Weights of a small transformer language model.
Size: 13 layers, width 256, 4 heads of 64, MLP 704 SwiGLU, vocabulary 8192, 14.6M parameters.
Training: a variant of Muon for these matrices, 196M tokens, 5892 steps.
MLP neurons of a small language model. Each row is named by its layer, matrix (gate and up: input weights) and neuron, and shows model dimensions 0-127. Each number is 500 + 50 x the weight over its row's rms, rounded and kept within 0 to 999. Numbers have three digits each. A neuron's up and down rows have the sign that makes its largest values positive.
A block is one neuron, or neurons of one layer that tend to fire together. After each block is what it responds to, as a language model described it from the Wikipedia text at the highest values.

L2.gate60:523496467455516582492576445557484538441487545474559470604567533455503473521486526458509521512509527544404519536407479535482377439503543520454522563541490590529500419428497559505442435516577527473485456513495462470532530488489561482427438463562474625391520493675537547487464541505484558493486413590482542589528503540527572546583473504515545473458561540492472539488498548487551567514457
L2.up60:456523481510437466422546486574374551526465592538473378541481456488468527371482443437479523483606550564543558525556466468569437534568497498465475491473455433472519479456510479572464533410580542485464448496565479447444477556486481458509506385484559428469463487464511486566545478476543519502482516503451532595529547552483555567588486465527516457505537498462538543449589542520451416528513
L2.gate266:416521557618485504411557546513501533573447529444490638484499438481469471523525548469575547576475437474503458526463571409504524468489444525472465506509559466531440535503527538530478513518490461487533505563409481544457418499419535476551499572558511507466516463565496573615525502500516541514482482403480549489481539616625480583522526519440581533519481543520456512508524512539481519504439
L2.up266:405537494547516518458556522547468566612480549480542561465483466493499475488500542467513466568500486433492468564435556417456534422519408551464477476525517483535443524538550534560461510561444430488539555542443462513447501486454531465576498589558503545452475484594439534585549498446472535532487425392481506448486589538555467581496506525489595518582452589491499515509555495541506473518503
L2.gate285:459544450537612561458455530473523562548432571432518506457513516434474484574536537515467425448502502565427388489509447395417523559467485496448404568503515471521515558530577570550460432484489455549536473432535421507455500491561514442571557566510545505434478475523469440511511474532427512475476481400535479447535464428542524531502531427528539543618525474484482480490504391536563560490520
L2.up285:468548546653549565480584557473526508573442540493483548468450480506479451594543543474448480410544486547371451466490460469450457523374546572476482516542555445566520567523528592585512458471523468556533521499544463521470482477455456404544432502440540458461452503519460470556500496517474546459475516442530499376498513496562504543447538492512484558616528419501542466521496433591482536432481
L2.gate405:490458465487510480465490497484467586504486516527506464464518494533455509466542506539336614431408544522511479506623503605506470442449629461443457405490488595533421513538461463586667528479483501585597467496540491496419492437574591431478501489487360469562522484402580494567576519513518477513454482561512523533556498476500504483485449480555418354494501554457518529540602524523470536518500
L2.up405:480430421435487567515553400477476548496543445516494471582509461554474524487514587526493501386360542529512497500479458532476491454499590525481497481495436456526501446617484527551527439444500536564516434512486480546452517391478521562445533529463453402573447432465564538530548524474534391441479550553537515452583557425492525477544415498417411432446554449478419506487519425437530461446546
Description: Year digits and word pieces. Mainly the closing digits of years split across tokens (18-21, 14-90, 20-30) or whole years and months in dates, plus mid-word pieces like D-ist-rict.

L2.gate107:514557478519479523499493429511538509535569435421515562429505452558471463542563439466375559511505470509578544576480506358516449542495461559523486467382569433450594417527489592519469479477580498482583500534576586524458547538476497539466564506535485485504556494467519422543448559536531474521491450539474470486536591474486501491514514454492506479546489560526535435497471427530509457541587
L2.up107:497410573496577499518446434518380467490576541418553531468567415503491497513470518496392545533517549509510620460573527449611489441493507511514544512492562399460514446544550477446518516483545490511524528569467542540473523461501463508463495562527441524511563523453535531509462521428515467559510457516472420451500452444453511537574506437509531465501454547401536511550556459545523528502580
L2.gate630:513458512491600520513415516483495523471519535402552561498433502529635544547547454471459515502603477561608522543461570412469572509491540459493445550428530466541424416518581514450428529579509660470508525469457580499405559515610420428470534480478577572550542529523483430548507469548534473545605473529544425446554491470528523411495591510503518387496420563439579497461548596568545464505521
L2.up630:460528542529475490462435540438522420481445546497548500608414451519576475482411553420459568425509476554503506497544575483493409517514503497485614413558678508549470449532541487487458549514532581474533487586554495497444557496503454485485464491443541558560546436530498511529451554457521561487516564581470395436482484571501486470543594496486544511544483511513556506457425449539568449427507
L2.gate669:509493471555574538378408505487391533494546480440510564444457578571463442525413539435480615433483470481505475467506511480513502408463445443467522543504369444476487428532596501526496430467517556508523539541460549454479513503436484464442558498462477547421536492518487538498543476523573597578431543514469459423465430548554485510545463489476485479434466535430442521542533458609503475474548
L2.up669:541513493495545511482487466512492530485556480451505566498401483523455419530445522480451398495483403423523462450447512518419573507431582446538544479472427455476522499469597480422527419553467516433606533545483547428558487486453474529426532462428459529474549559539529456468594364547485522539504492546475442507540413495560571437473557464547490441499485514506375530495552508514454525448619
L2.gate698:521562428532559542540521528587449439487443481546486584460424513536510482548549568514514427532456419525453514558489502419560502530516487573507491478550562400523540526460556452546523536424487602499459609480475463472494542448529540610439510450619471502501536437514500478507483510590535507497497469548436485467548415561526420516461581436579555462517575511531456515434487481556499500487450
L2.up698:493476502531516490536486443508543452486579469492438568371525535495451472482465473500507530548471481487517462519533583427568542448501457555463474479471524484463438521524472415488474466470472500449397467479492417465461493469621549581394436500556485504487472410463512429555551437597584548494485501533447565498515363543510540479525501482525620437498583494480481436468579587528510542460430
Description: Word start after punctuation. First word piece or digit right after an opening parenthesis, quote, hyphen or decimal point, as in (write-in), (née, and the digit in +7.7.

L6.gate223:555563505441511506446397555472458504583465545546505427583596467514532427499473615566524496424513527452592391567451552569460517511428431579491498504509502488494533484626559500488512535430541516530520502471510381491497512568519479443505520489383462579434514457474453515529508443479500480581421530449437484522512498419530556518538537515450522471494518420540515540517499531522545629446578
L6.up223:571509451538426491474449473529517495509456541525521439492594508533521471443554539448570464474558509502482512566414485509589484487390530513474500549490528413483468501612502438495520508509484546561536450518470446589489447427491436442580474569495431584512470481478451521514552432552507488526497456464429343514467526423483625498501523555491539497418498473529392624460479560467496480514530
L6.gate613:416502500557390496430613471493499586564377482439487543548533486573443460522434470458475524506526423524435427507493457470486491534526496479561482515525512631496389542546486466489616496535441431486511490493464456568443414560505522519519563470480475469535491463539513512449424442491407494450448456495567537544467492565572491542599420451488544556543379482519566502534490445517561532520531
L6.up613:593534488477433467550545532469570497485471393520431493447546572481564502562544494445501503466411488427501562447504533409520537490488495598486474506485381451479503476464487506511485507501571445569472498463501509549545522434491449485500528479501511468482572517438499425566535512412486516414431545539489497498462469523564512489532490531445408547457536562510479479468581557504436619443487
Description: Year tokens in dates. Year numbers and their final digits, strongest on the second half of season spans like 2009–10 or 1994–95; also years after in, to, from.

L6.gate107:531442442501535552530558463518517515505439528495492606473485440536512430485497517566471561486485457442523528574498502505506526490550491528461487415479509537513558458469570528493536508469510515527511529465439541476422584530474460458539380481500606469527493501422525539485590536579489547436467545433454447488483489515386448520584429549517506572486578587447498469378547478518488578434560
L6.up107:430522424586533549368422484530516570568462469535619523472560442439403504525542496503602514446527483537477511425495492496559519516514404489465491539416523421545554458515470454517458414578503524580544482550521488457434560510513493506495475499485509587456504533405502500543524484574508516505512513455499544544464489560500466449621534456569444434576554501523475532582449465474570541561604
L6.gate274:478538479531546533495495497540542415656533517443493594512456440555529471496565520525466535504585528473438458577538452534456463457546500514439473573434441546504564464519533551475504462520594468570454508472539547473500512509547606465505461515568485526467511469420494350477524530491484538499516474460492583533387538513479519566589436484444488469554481443482506538469503442516452539463593
L6.up274:558491510462499536450614485447565397517473521502479511476514443539529525556575492487490551482533525467425514516663404502446502473523494522507547551448490616555538490359517580459445562541519455566523492548524579500532461516397544496449508463500527515457485514555470468538579537534501455357504510494578553518477526541526501505503453547459528456535502505511468538434519526418478485554478
Description: Final decimal digits. The last digit of a decimal number after the point, as in vote shares, census percentages, climate tables and coordinates (37.9, 29.9%).

L5.gate43:504479491487567518413582463481492527521419528502508527461505480460550502476521563558566520440508426422465421434454523469538516502430548471572501407547490564500543528501562506470553492522486508493487469538559512572479405594453515446534456489432489507516487455474558510458515448449437496509462476483574500380506493581518413433650551508486521515504453518517467514335542468531537497617452
L5.up43:466505500476501540491559564449449455560407535463505475510557504481508463548525504508544537474467455512475400446528495413464536440494585542487441422523532473433516508463539507516487504514515547562407545499421479572496558531505515360553562540499526449480599429431540488514482628466536457513396570502551575468507497533561493447578508497445466537487513614550483501467494554567457493507596
L5.gate120:412590470472386543346434532434530539453447549580588456503483503462493582510605447540483539554493506529532488424428510460583436508511552506551486606534497499518555457440493527531555478454438500564592536594468585466459547467577508521452423564459517473516526559522446618522482538425476580527424481411477583627525392566529472508526453465488543488552492533453489507471543571460530424451537
L5.up120:469554455527471478491479552479547530457522564412461415495555527479432402457559575479479530484562493510509525505447436521509436499488534502578419466473551436406478489474503491552530475449388489541495565487388467475455361435508455506525569501444520485550517466510557474554464543544531453511507434455496545512500533530553484468502494499538403536454574586547542544539550576562529522554457
L5.gate188:497598400459432521453428535557494441501544486449527438533563541404507524451532467529576583477546481466544433458478501512535443542546543489509527436508402497506467444572524452488484511365499505460560498529440457525468426452454562524583563509520574446511504448513421542440554524462532426500425475416472546438473560514505403451518576379522458557609468552471416502468538514570478452542522
L5.up188:532511510526443509545519460544491430526566458566483522538403554387395490441477430508464541509442509508465603509454415430493481501457446536607468512549506430432466466438421546468586528478459395542574562546479576437491349465518470515554416496435529481527517470552420453553584593458507549494598449523487544420449547513610478546529458564503517528489518512547564542458444502503506550507453
L5.gate225:525617501492494494405488526542473493521584544437599539536558528582408470481575569617536567545484458427501407539477565544447368502446449529557477496467541414417598551494540539440486604490501426588494568484396495475422397533539537587477553564441533561428445531477458611544469557408425492497509424489546488497501610454469478515605512550537493523536517508473551431459470493535537553491551
L5.up225:464553577499494460445516480531506511542590499500521615523531475541436427557541536572589517591523487475597487499525550511458446405527493496512480458487591436410600613490570559476467483621487482486558535521399483514487476570416500464501516537573544540507512513449486500573484551471562485439554632398551408426484511478407484557513531475535574492533456524504549514403531561557546520394499
L5.gate322:472477425477498501379459540500433514483566560471525560523509483412568492440471580506433492400377459600493393422453498512553552464505576471583489561407522497517533507504463512515504521359540526540498550534505458543436500497506501467492460417627419587520545519585453448531549499448594504535484438534567511515529537460559484503527455455491504522565531607465461420463474540530495511463469
L5.up322:594513508541454440501579469494541485516447505460471490393446445508518493567474550516503480533486514521450567442518455484418386544527461498534527441423445509477490440509570491524501473521472524504499510544534546577389458520531506432484521523408491494528457562523516420570511478460413580470460492580521544428501494470500523474421490541467433468454518491465474521401472495579582488546383
L5.gate355:494526582553606510446554480511559454520570482536599404505468470554451531531466486478452499508486475535486430522558523508556597499456412591528490424413483532499493472594529511468563448499575542539500496551525573534442457610536564506489473399452464618501482517541439484456510452531529527574454527446411449447513570556556508450461577503546466438499442455486521461542492467579513536571448
L5.up355:515430414655486472454509532486530502601490470481525484521565504511541447539497491578629414416542423460493483575394555497499571499506472511496477479473536513577488467522441563452461531464500526440501536494551506555480549525502462459516589610436483560433422471527428434461451470450558528594509555543556535412469579466587414462504520410447553579542488461455516522450588448452420482466507
L5.gate590:467433445497485621427445531537467528577426427471542505525457513532563492536523496550498552448448448469457524404526571452487561457487549531621542559441481453537493573563394506532423588513459528545593517528497438506457511509537467428568552491530403545453469533529494461488427421487483487514505494521556409497476559429512478476574451430443474458516459524509420542540499409565466549572567
L5.up590:544526580453369550500468460471460503464506499507520504508543540402470558521592461562484447585528513540412414549529536477498495496486495541491521564504511459496437490488507484485514397497488578522529435482531458439468533494547506476532527496416476545459498478556431435409491525454522493543490513534479449520435462462497473583560473515507522514554500534494524469567554538440460533589455
L5.gate597:484544501559539504583547588472446492485441528510521588501559541478613511502558466439505500515540544450469423547443558408511450471430492491535505462451475454376512509468496506521462411490495482672477496571529486545509479535495506379477458492511527577466498482452435501564491461535537529537518409542511496523461534488480542537557512514551485491555519477418520522441475471498549569524433
L5.up597:546536483598526450526521600474553526525434542417504501422553500472651486479508460423504533468494471471494432532469501411506436383483446515547535599477402502461467491438450486532542463562534475585547458476566489504517424566494439385526441442524535577476471500489499491594504394463495492408573472571520505452500522420454486482511442450519480483476542516480464546458463527483688596523461
Description: Year tokens as dates. Four-digit years or their final digits in dates, often before a noun or range: the 2018 election, 1893, From 1995; also first, century.

L5.gate10:419502418514563535487590537510494627524560494438511554518432489521462503448498560630543493473495520542516462520481523458528583508499496572498477463507580505506431567457477539569526513568511530454522529470530505623415517449361512471408502561494495538474547560458550528522535528531569572560516453495512535489531500469484491567481555449456444474527544466541535534474519451491463507452591
L5.up10:476508504420515563546521525435537538517570492457564476484570466546504609510580493469561529612463493499431529526522444517445487569525480537500437472437425650506479566462508594482494583496508545500546476483551427463502447508513538495454508495536535588574405518462526517559459525490431460506476547474475501461525381476446485555503518454493433541419509538456402448552479637369536471476451
L5.gate49:501477526489518512492410481490479482527464510509473501516464488420544451513462510497550443530453557564489497510521425404535487491503555399498545463575476482434443482513463592450504437588480547422565481511526485441510546493480480517529467449487485415467503526423453458491589513435510492574471480508490479497511407492529493605660629461534467575613442531618423504476450460566469479551448
L5.up49:525518546529555509517479436528524472500504529435490477557467361519567438521451537486526581452487421535498478446509509508496564464493486380560551531500441507466496450496495375412556413405503528467581552466405419452474539535417573469473491417500523507446555517393562441478562530484549535482462513570470499470512358583539537512507570461530485485537455502524443490454565511490502599500389
L5.gate248:529504446428468546557467571455530478517539508552426414487470464553526453495545508591523497489457511450515419558518496436468460454539568543535450550423531381580536468415459462479473563492514580521546514464448539558536457525479517346492486529557477457482571500395528499505507508481579532489486472451471487576549488488420583532474550541436579470487514598486545522513487559508481453450479
L5.up248:444453496606489459576521473516511512630515592539478438584412534506543549414549552552543500477469617419524545514488478512484527485489632497532391318507555508540517533522543558590532528574492506467541435521496578507511475521528498536476455439499488456434497498437489541531511522520492547533506472524433555528493433564430534526443531429437481444484519513525463450434537465459487501522464
L5.gate404:520445446432443533483569502602462570552422462463553452472510491479403515561483484568508486599472511549466470466486443522476479568482495453551525472532535488450578500494528547485515532377450433582545507496422567494467525517488495442490461476491483490476578466496496453533435481432517548521493480597499529544567365579553481528453554508475525471471537474366449519495498557446480441441523
L5.up404:443482535523496545421541433499478463515451475446623554505549442501485561529383508460449587567574512500502440495473477554489489496548507516478506529510501502481468502535648543460551619491410474537485564409515500490531489439442476417461436486437557532498569510420478476504532458460547613553511446569487576454530298534565460481410550446497515467495550548426473546495476435526450457489508
L5.gate511:507549477520489490484498397543495646556572551463482505525480503449444462546512525548563572523494449464560449538494473553508486455418540463577406486543528477556422497521463490487563471508516470471482503411514436489598507515473549449497344531480441468547425479431482612520451570522529570562540450484454510525510489459503538551556507454514438630533477519490454513480482459423395422363517
L5.up511:542543455471593613544523443459422580576416573488480482500472481402511505466550546533545515539479477552552418465515395472538544498432540479524559536443517522445447450612515465483543537498468419449520543391579469481521515528425564456520381472436419529520464522489424499495538481492527526477423476632447534516517461431495544504498457499455496520425584462537484449507537388432505530404488
L5.gate533:405496544537414483549522500476471502562502526458508473575410449540577512522497515484538499543533402489515564417466515361560514481529448498519571505469428553505498453487529499471565475436480565526554490540440557471502526583476547547593515491542538481614497455402451518563512579479522588481520531518517538503532385628506494561561487452564442455478535623515424402424522451420480503462484
L5.up533:500478571531436518396502522400509537473501520448463575564518450458518518494482447532524491593483532474506514507470500539560418548559502493473488558461532497462455529525570587390472495546422500459607495509581478463473531486522494567448512528555482532472570515465452485469501509474512439470494517539423574440476577622505486562518435323434510524605639571520467515554530464441440502506478
L5.gate567:606521456503542630501486459490500593485478464513418520488486496570468471524492565483504520572523531561533483462459480439452504536551470533593391577597466543376501429473487522491515566496488528502595552493446498448501485497494555491482403467578449520434503561455496563478458456449609569478515522518449497543511451563499553533565619528561492558438480527446432459535561527471519507469513
L5.up567:527530527426525554602533527505490581568507427538433471579538467465493453470444547560554560546651502543511535407531422576531519527519482480527516617531501540540481506455496531458499498500429478618574540517413536473481492441506584378529505487531451464472482527396490512497524483455458531429474521459495474556513412458544477544538507495401504554585456544502417470521536471460552473536486
L5.gate577:536428523468527540533593540467397475560478492488514567517528422505519451508486551477451529515592478547500456519391503466431497458500582561583486457495408587469379467563520425425442520503509580483544488492539495567497515555512535452547574464535494417465518554503518449554511515497641470525527520469428550518478487520463548490492471451648345498531530525481542482440523437472558531556611
L5.up577:608449443536454551533464493482466482559494450476472489381472455507476423575442424543454512556526457513518453525527550519583490585500440487492525574501539472502468589454527508509483531519576458490557507524579439457448551509554535490499587519520576582472553583522544570502495526562531450563551504509384447500516423589431550498602471470407540653449533620454513409415564514445519520429515
Description: Article title line breaks. Line breaks right after a new Wikipedia article's "= Title =" line, often a biography opening like "English footballer", also after "== Section ==" headings; weak scattered word pieces.

L2.gate158:501451579593526481454469533535482461483469441476544471414485494455507505452545477475434570540581487515551410439483442431440440479495457462396403491596529445472505491510452509508489504468513515543659499442537476554525530505437426507639505552549522519488507516471550427436507463572512515546458611464462503606384427516441464518501515544455616564499559476499526435484506543538631541508476
L2.up158:516431572523501408489535477635581413498444499424436460506572467492494543544557453531525500602566493546485405472487458429462458538559430491534516540570580482447572501479482482501435413532502471589540493470427478604461605553503430517499443497414509542518464551449512503469550524508477530608471567506536529590509465527487475546518536500432501528507585544480494522460579584548608574586485
L2.gate196:517438465450526437347554527605451436523522515417517503472498614467543555500533502597492391516485520528548515438527502476496471478503519554433542579490551570488568512478476407420547486448425518512519539522496443446544562527449578574489467407491521539441414442487458476508487487490509541460505598489532498578515505540492411550510443536504423526499546521515500585553573590504553498525474
L2.up196:497572575560492490424540550483428500383414449474536570421512539531471501421531495537454599550465484522496375549414566370472551447519517506415517498505491500426398482489474468472517596402498518494554499459537402501476553549496516469544530517601571477615519555522550418593483418521514516513502440515492534472449474498460537416547556427471471506499481487449576511511521492481528460526462
L2.gate295:464472540498510483508470557494467486455440563411467535390493486544469504557507535541452517478472570531481498465492540367488468438544483535533490494470561457539454507468457506542441524507497472475517477497467581418610440533469445540605485544420546508544471506503523560441514533464633526524612436486486513520524491580482573550636564514442564528555508506470388581436501477428510569438450
L2.up295:519447521568534400471461480528486486507481489446509580506558574517527458482492459430561630524566493528486549494494554526525590456578531553543472529467476422511458457605507459469419499530469491505532400557539442539404490445475530561471544569534624525559497630519411512539513455583527563490530588394422539459407398495442527492477528535471493545471555546492400456430590620479461615482495
L2.gate439:525449537556610463418473463484544510459462546481468566456503516459568557501517522481503570677464476584529561535567390498517506534538473565431344520558566507521479482561501444489434490547516526467606511552543514508494555530485512566542538510464559498459549530418549380521517460533498495413627535519511526507516476506454533520560483478484455501555596519468588578440594421430502444448517
L2.up439:541488490550524526498462546503573514483413488398520467457529466525526494514517507428433492482466374579549510455452412481514405543510447520503348491559550503473485486585509456551406467478505572402583513479550404475521513496513454526477566555482559498448555578475578433470568515473559486488607519448491442560504565476422500452516401488440471462558532423411637506472558468430549459451515
Description: Section-start structural tokens. Line break right after a Wikipedia section heading (== History ==) and the pipe separators in markdown table divider rows (|---|---|), plus occasional mid-word pieces.

L5.gate77:510485479481544546570491562462605398460475465468509514487505541498563494482436526486421486470493557628513405525538618450385508452444523516451560471567515596473511477560478541449461473480431626492456487519547500529431515571512530583455455531553599576500489598467413526480459505461525591440591512551474563601510514436521522520479483629441579550537455469551532488554540547547503534539586
L5.up77:479535535450503500551514548511577456541484484460502565452536456391642473469502600563393474516559452447572530460542603459530497515475503525417491487516504571549423574550461425440502491549520535550474397565552549471481436623517496556482403527464518531579429557518525567516462475462440520450581557571489526484525585484485557505513542516516499445455439456541540549544525527493552511534546
L5.gate202:583604545474528453507597558458606494568540492475456500385581514498539491558490465430463559516549428475468449432588529451472465541460428493595484557403561504482551385486474496498458390492544417516513532469601502554516447539565545475500471484479491486615472518477459500491411527477543539472464584454467520552553563525473589470469455556359563481634474536509562487372486452539527572545475
L5.up202:512493497457509503545499407467484564418539475498419450476512468475504595487573524483394574569537512611414468503531498528511448442482464472532390538446557404416490434485483589543536571535573489541487481457439468565506486548516488475570411533511520534549538544559397495390507472544566556559454555452494423571458469484480409569466461600531542432518484516528556523520478477499628484551462
L5.gate209:472514438499475404509394532473551548440452516403551539549496513497534464508435512531454520510591525477480551475526419503581448511449525494530563456402482559496461570509586480476346555474419472651462479437425453552498442512451501502449458451568513446543526520496517484548471499481527507416499539347463466523539556562555601531481524562464571489535398487504502417531563448583517481401531
L5.up209:474547566443441417489555518483541543502515488426548547550455502566468495509443477466449376565509490496464506535489485435533477512442509538534424393429510494518453550556627469470467494516496458591448557440505534585502543478564510516429494461537432480473500603454582455459399530488481552464583476416507465451553568503504604532431555498421558467622533560480569522522509455491506564382554
L5.gate233:504460436552470481480461465523524544514498503448465490487524454509586516428489435554423427532455663536413525532562543489491602487512530523574521467485471491489490406501446537519451528592551524494574488392552495535545483532549483492559434496526520467446425542522492549508603577588550520568524527547447503567484463596543564528497583516462445548561474511441391443577461451563465555385610
L5.up233:449503565434591487462584572574524529540493460437559400527631437503450466484573478587469508435490520491503483432504563423411471477458494466584564450464526505492490413578511481556523431571425458478513509414464539502519468544547569504492520528552541581505442547515544511502480532460572529547519418386483465523581613473502536508518612493487527519502539512544479477572519533465407552516466
L5.gate249:464491483521515459449455473484502468479549485453444518506522429434558543556591606522370500464504500429507488578517485406423512561548497444495436537460493460517555486368456497508405479537590534578501468481560484435450515578457548494534553453425506551485512463487554477452599534580556520526456552407466536611498554538517486425525500523492525395531493425377550469557560642471591605511452
L5.up249:503541560443492420467550541508460484457530460400451546513495470448544445460507537537492558460606528451469456515469473566472489534441541519565456491476493522390541498465446506476437422549499561590554502443517475527427511484503517364568487542436580446430472481441467487483470513537482432417461545582436460492431598499526457481477438452492474484530499487473590519375441446529518562505519
L5.gate312:494573466469580458551536584539467394635481542553420465568525451529559482475500637499515463577474521543543454560570579482523593496521384420470512517463464476588419494648440573548496492445478556504551553495442553513546481473604421460566399507433465546471493536512484480464531502577600479516551491436475456475490565441444479552457404581469503502510439481481554512412507410489558542488482
L5.up312:527566484501638504546474501527529510569500688575411492558510511557587583612466544532517470489471588487612413494588600464549554505542488466501457491467538510455459536471505613496524516540542464506514546558488520522554449456515516438622389534503513523476510465502511547452487459558542458586501525472522516570518445507437505525455524496532609501515592592467527550487493470556524447529498
L5.gate555:464386422501540564507551489433516541528525472517462529583625558561572489399506469492427556466479597520501457603526474480449547518568561564500451515510526441553579524452536611459530561478572577468506581566423464520459550485545508481511543625474489560443473447401552548532460504473532483573497476507476552512561563484508512503495425402499452469471485542470525563450539518404475510440566
L5.up555:447444440497513452455586524430483579562575487493529461571447466524589496367399513507444532439486487593463425550550476480443517442485512583490470442498461476556496447493478554481524566521568590504499486456488519468536542577526477430430470461460629366437461480461384420415479490478495565497472487477467579481559528516565435593534532500531490482575441451415572540523518510488449473512488
L5.gate633:526527489486545502387490473526534588404458516437566493506504485442546507507499522449495436445517443503597433493556446451521465456540504511518496515452497511532447561464452539424515509558496491565561371520560434528500480477534503439573427550397573446548465468429430538576429581444492500472490550467570501420507538452475464566502579508398458640598510478531550563496461443473550541528612
L5.up633:487527532524508516512451469599554527394589541385538476518501535530479487465458415467526517487490494508559500437653543457483468473571512374474481542442485527556500588504500536549468516570365508651449443511469469542437416478484486533479453556471468481519485540573406498528435505440493532431583510556494482515479552534477454560473492506403552496495546497467498519571535466505589487546459
Description: Mid-word and decimal continuations. Tokens that continue a unit already begun: digits after a decimal point in census or coordinate figures (36.4, 2.9), pipes in election tables, and inner word pieces (Ra-l-ph).